Weights of a small GPT-style language model, trained from scratch on English Wikipedia.
Size: 12 layers, width 384, 3 heads of 128 (1 for keys and values), MLP 1536 tanh GELU.
Architecture: RMSNorm before each block, rotary positions.
Training: a variant of Muon for these matrices, 5564 steps.
MLP neurons of a small language model. Each row is named by its layer, matrix (up: input weights) and neuron, and shows model dimensions 288-383. Each number is 128 + 24 x the weight over its row's rms, rounded and kept within 0 to 255. Numbers have three digits each.
After each neuron's rows, "fires on" lists the tokens most often at its 100 highest values on Wikipedia text that the model never trained on.

L5.up117:121110113165166125131106185146095106128119108128116118091162101109124144155088167125112149086134155125143128082091087126079132126127117077140095116145105117157066112112137130127091155105131130126107097123084153119142129107154139105114118136094139165126109154181153119113097100124140108121
fires on: "a", "ak", "e", "l"

L4.up1120:082138118132123157149107170183110130165069139117096143134157139130180146119105202160075109123134119124129095122138108142191148112127122144137123110125112163104152135085125173138186130153156116143096133171137105147119129139132124130160073157130109104111136158155136139126083131099064154173
fires on: ",", " and", " was", "),", " Although"

L7.up542:120159099089104138123089086107100126141147122143103162140157135138166121163108127140131138162155163137117133131164135130162161129189159148123128120114127110100156121108111118149106113105140148123139155145153114137111127124098093133155144128105186142078120134164143095123119112080150130131
fires on: " in", ",", " for", " of"

L4.up103:126102126100104118082161139113143135114141070109128144115102143110155126123135128101151159141102141096075116108097153116118153127130125146142167115141171148126121086139151147108128131112086102122125118167139112130113132137116132079075135103112123133168106135130141115123132064113142129121
fires on: " |", "er", "\n", "v", "e", " De"

L8.up791:154138136147111081139114151152126090134120144148128138121146114140114144176112122106131167134140133169096164101108151157128199134140167163150177123152111079138094111199164125138122140089087113158104163125107133141165118129147120108150153109141151139130174121178156108128105151084197157150
fires on: "0", " ", " O", "-", " by"

L4.up1195:121132148113105146171113151140103119089138153143124159121127112129107130089135170128159126152155099145115162089115128137157130159089119144135127153123112119090107146128108121154154141123153132148140099138111079109120124128137099121099136131125133111150173151149086109118093140116163129141
fires on: "0"

L7.up1049:090112146145118089149123086098088133147105122139078167108105126118130170113152088104174106127153129125126086120107154115100184127158126124173132111108130106135088115134114114082143174162148134104138144143126112100088144086099175105100140095143150130145120098111087126109097132121132104171
fires on: "s", " guitar", "ing", " vocals", " back", " keyboard"

L8.up219:123121167108156134180131124137114120155116118148131116088098172148114129153087142180128113103163165111075115141149151111133113120126098126099140126094131125151127123097160100127146129087130137120125177131153127117104145174145115131146166150133140173104098128153093102090141124127091083181
fires on: " and", " of", " to", " (", " with"

L4.up1017:111155149155128117116135107117151162102159101127077141160090067138153135151138099120129117159122100127109104085165116157098131165168106143138090179124129156171106150105134112085096137112129100097146139115159096145160125139139062141133101104132160114105134147125141111157157147126085147141
fires on: "4", "9", "6", "8", "7"

L5.up1500:120104096131176177097136121149144091178103145141144137155114148136135103143104142127106089138159099106120088106150109136153149092176064149083111102119075105107105147118115125141146058168137124124146153152126109164109131136152121108146117144135101146120138113136111073096131124128146112168
fires on: "s", "i", "en", ")", "gen"

L5.up967:134160088151098155098170151141136134109115117160118143075101103108088111103146111116090153126103123062128111144097161138140104143136150132106136080182084147179128118140156139170112093094109125155170123181128121130120101111110129131097111114089148150134140128129120105090138087118096116108
fires on: "\n", "e", "me", "ed", "Ma"

L8.up1475:139171138114122143129160161135121120140173156142128141144118095116109145069134156113167122127134113147103124143078170163111156115117141145173153157102120156131116169126128107092115114062094184120104108118133118131147147117189135114135151133083177129161164094133173106151134101112132147124
fires on: " ", "0", "–"

L4.up403:121110113122139146131147139120144142152092113115116107117078160158137143149123136137134156122122094151160174119144130149139140115100142099151162121113125126143186136116114122136098083113188113106117149119102105098152081131109140073121067125145127134149131130126104131169141154136154109129
fires on: "0", "6", "-", "7", "8", "1"

L5.up1430:165119128161082061129140120161158152122117145115135107111153109127125109142097115145119089164126115107118094156123110145138168188107129167106087164140164114152129077129133111135091161112112112134129138124122126122144132134114123124104153138156143173123141132158125151191149100143061101156
fires on: "9", "8", "gen", "6", "e", "ee"

L4.up803:092153126116151156114125147128132107089133079116166120125102135138115127119172157085150142127194121122123129123112149142116103127102143132098119087140107140139148152082086110118112106114143149144166121115141155096166099167148117123135115115131143088150103144070145092141140157138141124159
fires on: "s", ".", "in", "tic", "ed"

L7.up1237:167118149108169138114130109102136107119125116103125156169170134118130146160137114138115143133122120157073114173130148149176106152124154148138126146132133130087132176147155133085128144063127089133101079160143086136124142129161113144141129137147124132196173119121151158121122126138156113105
fires on: "0", "er", "-"

L7.up1402:126139139106136117103099149134133127120120130166115164177142138147169142088074087101126129109143120090169120115171104131127148093142104118165127117139149102122108131097140128117122131138153099109089096109134109134111138132110144165117143139148120124107102123127107123109110092076119120097
fires on: ",", "),", "\","

L7.up470:143064136106124145105097097128147126146103108146118126133127130153158115107112151167110103144170130091146080132152130088099147076131140144097121130144118087131116113107098120117127126128100135085137168132097130144102136114108094139111087120142133140071153128114123131119146117159144107101
fires on: ",", "s", " as"

L4.up1122:116093109118111165100150166148121127146128166094141149104118121144182140082116149116109090128167123137132101143114153163080108144090121130135148140100141150150118106139128099152167164101137149120138103139103165112184134160146141093139091122113114146140108150141109111139129141179181117129
fires on: "g", "-", " Fi", " F", "fi", "lea"

L7.up381:098113099142169168143127100067161132115139112142087119115124110132151149096157129186133124141128131164131078144098172137130100124113175179144113150176107103133161142089131121125126125129152162113151098099136116141157162134145111138135159119096098165085126137127133142147140101152141102110
fires on: ".", " –", " (", " |", " /"

L8.up868:101119173121133136137114177128120121137122138142142124164088139153101156167120146159126176157130133136124175127113158106108156130092151116127123145148119114118148159124119159110113134113147112131150167114160133110131069125138107107125108112142103159161118124118142124138140092121170107130
fires on: "–", "-", " ", "0"

L5.up94:155151153143122141122127164134103156145131115145083156145149099127083173147113146122142129136137132106152105147152165138144100109100118162114103151111138173091113133141158097066119096141139118120114159085070168101110117131141110120132137118117126136121126136120094165145131170106155099142
fires on: " at", ":", " of", "n", " outside", "k"

L5.up1380:116144111117123115087191186173148129163101109151130111136134165121123153119128094160123162138161151129120140130119161164080145139147170136077129120131130127083108135075162178122140142190083139121167120144081120134144096076127121101114082146169142108126062108138165148131120100146123137162
fires on: "-", "'", " was", ",", " &", " de"

L7.up86:124100111126096154139112091162108102150141127111069135111121137149116144133090141081115131146150159177094142093113127188106131137106117115159118099166125077127156136129144091137128107150143126137173119113139120106124111098160115107118138096111156111133144119137116115142130081128189157125
fires on: "1", ",", "-", " ", " |"

L4.up1199:111099122142132164125112123138086102116161089137122149149139115119155134106142091124153131124118128147121119124065111114139108147140126079148158120136108127153153137123123128118094134113173109107150092131147109119127133138118116126153145134088094165118083101126085129114089111141128130104
fires on: "\n", " |", "==", "=", " /"

L5.up912:147095167106131152148106130145126155098111171142162179127145128126117125130153098133093106163117090137114111140117120130136133155121146155149150162128149176111121158128137179129120154126115147154104103130143108077086186119091156099142095106148135113138159134132092136155106139112108140134
fires on: "zu", "0", " There"

L5.up364:137164170142137157118110135150130136159064113135096146136169163108122124108131170106104157152100133153106111134128144108132117156119102141136113088146111155106157127074105128166134105166143148169120151133160120094132120146167118108104113116146124114109156123147138147184108105091162112133
fires on: ",", "-", "ia", " is", " was", " of"

L8.up177:122186124113099120155081147149121135090116152124111189126138174142163118086139117116125146138145165105125087128157087134122150159125129094105121124087086106100130070120061145157123121112163126124116141120138120131110155137133097123101126136172157136093120134167128121119130144126143117136
fires on: ",", " by", "\","

L7.up894:130152145141082131094110183119143086158143117168124156120128156102157143158147106136115091100125102149120142148131140152133116182085112091083127122157145103127113151098103154174138111130165155103157105114109137150156133122144118110146106125100150145138102126159142167159143109130155129151
fires on: ",", "f", "C", " &", "ino", "N"

L8.up650:116139146161129100114129126134134091147107091097125147115121139153130120143178108127146141140123138101155084095123152148156106138131154094126098147135123151126113164123143142137127140135168122112134075100155134096154117123133109141139138107142133144166153132156141110128171112144121141157
fires on: "s", " do", " led", " =", " has", "ed"

L7.up1362:148096145109108144108101107122120137156095144147087150115149131141116125098099126122138117077174154134153112112132128064087105105137133126138171099153136100117107129113150130093151156125096126102154164138120122104123089137142137135109103160110141106127166149106150138121115110137129138085
fires on: " dis", " under", "s", " Dis", "ten", "ju"

L5.up995:098122112128104134140134113167154127113164091113129151106118176155161099115123099111127132091132094144092119142124103099140125125122130127128136093108143129135100132128102096145124146096118130124119115146113152130093128145162149099128124108147152143094144105144132151164145153126149121128
fires on: " and", ",", " or", "r"

L7.up374:143156157115173159103064129104145130122179138116122131141130130155139113127187123087145128125133108146106142105154098155130134188079167118119087101135174130142113150114117125119142133118119108131116136123112108098115128109149132154145144092120129130140142151120114102167103135121179128188
fires on: "ed", "s", " has", " |", " would", " have"

L4.up1086:100137137108133106177126147140128134115136062137175096086130136145138089188116141123116121135175141077110141095147136164105162115138163107154146100133152107143159154170153131121146109114115168089147141124115135138094117100092141103134150120128112160101047106123119150163095136157140106099
fires on: " |", "1", "–", "\n", "-", "ign"

L4.up190:117165124129117184116126140098160088131173155089167124132169123114150108111150150130120095145132174097120120123149126088112111129127164156156125103133149159143124105111118121132133136160118107089153108112162133111164097134107124130144112101109134088112139064090139132154150114144132118166
fires on: "f", " F", " f", "ag", "F"

L8.up1028:151135074133089122178140102167094119108121149160164138102145146131136127158132100096147151132172135127138132105101146141108164163112107118095099124112145109151136125114164129130148103101132142139115153164158148152136135138157132131126155136145147147136061118070117174168119097128124074105
fires on: "1", "9", "–", "-"

L7.up274:152110137085114121151092143158099146117160143168146186134128105160115148130117108126124117137114116110128179142175111154154106124161159118123113123094142088111161183106148113169161112128118098114195147179153101124118162146109157139192151150113110132125110137146121107127159135097138119095
fires on: "–", ",", " and", " to", " or", " –"

L7.up273:156121132081151153145167082122097132124120142129101111115123109091121151147114177105157129149099131099145133125098115164145106126096147176122157134114108152117106155117125170133171142105138164155115108142104092137138131139119143137165090112074137125147130174102142105102129136126123100117
fires on: " a", " and", "i", " or", "tri"

L7.up757:099152091147140141074139126119170088122111165112147112122119077145131097138131114140133106127129154127146160123116131177088123101103128176122170099141150144158130110135158121138139151165127100106126121126107143140115127148169168130159130144138099117116128110115071134155157120133143116127
fires on: " F", "f", " f"

L5.up189:144142126055122141109175150135171110108130137148165149160133156113106138160142121157092165155127139155123127100118137122199163196102153143171147170132161150127144116128148075107171154134117131152102087130143185091124148111112129102152138101146190112153121096122085130118111095106091167150
fires on: "zu", "lo", "s", "op", "W", "Flo"

L7.up1059:121166171149110120117132165101121107132036149154053156120138138124141113159098159170120126141137094098099130110137147099157153185105127119111140119151084146139112119095130102115130158105141149096144134135123112089137141137129148136128117134108110130124110160154157184119136117111087113157
fires on: "'", "s", "t"

L5.up226:147140147119104154127167087150130165107154092180150119101101138118101123129093151123136088166166147097133123138149133163161136075119096133157174131065131145081161138136139097118153146131158119080107164157155068139101140092105144154175112153098128154127068160138113089124152140089120127124
fires on: " and", " of", " or", " by", " to", "\n"

L5.up240:137130125106152144156139161141126135113134182070158164160144152119113162141130099146122088119118109126149121101148102130125136171117153108119138104160135152114171123150112177132154173120102124123125104110119160142147135089134118159108119118150183155116197143133103139118134123168135104128
fires on: "0", " of", "3", " R", "1"

L5.up1208:088127135057100127088125127181135131121107151154174119120140110175095189100124089133123115151127113125155124113098144145149122131131133153119137182132134152140137137119090159177094108138164137110109131130125088104171131106129124116132101119144071093127154158100151149147155122114125110139
fires on: "0", "5", "i", "1"

L4.up693:069093137156108091121160139132142088166062150139112157120142141092124128110158110122118155123111120123157083123124132104117146111115108150161162145130116120117106127092130156120133182073163147145149137091129112091124139087156124132115135122146149128131126157141127142120172170122114126147
fires on: "s", ":", "ll"

L4.up692:093138138108128156115076149106088130156112139143112150152135119114106151139131106123130162130098102136090140216149133142169144113111097150116106152115119212112120114073128118131121089129129133129141119137138100118122133130104159108144113139176127119105157163115165146153089140098123126174
fires on: " in", "ra", " of", " at", " hold", " over"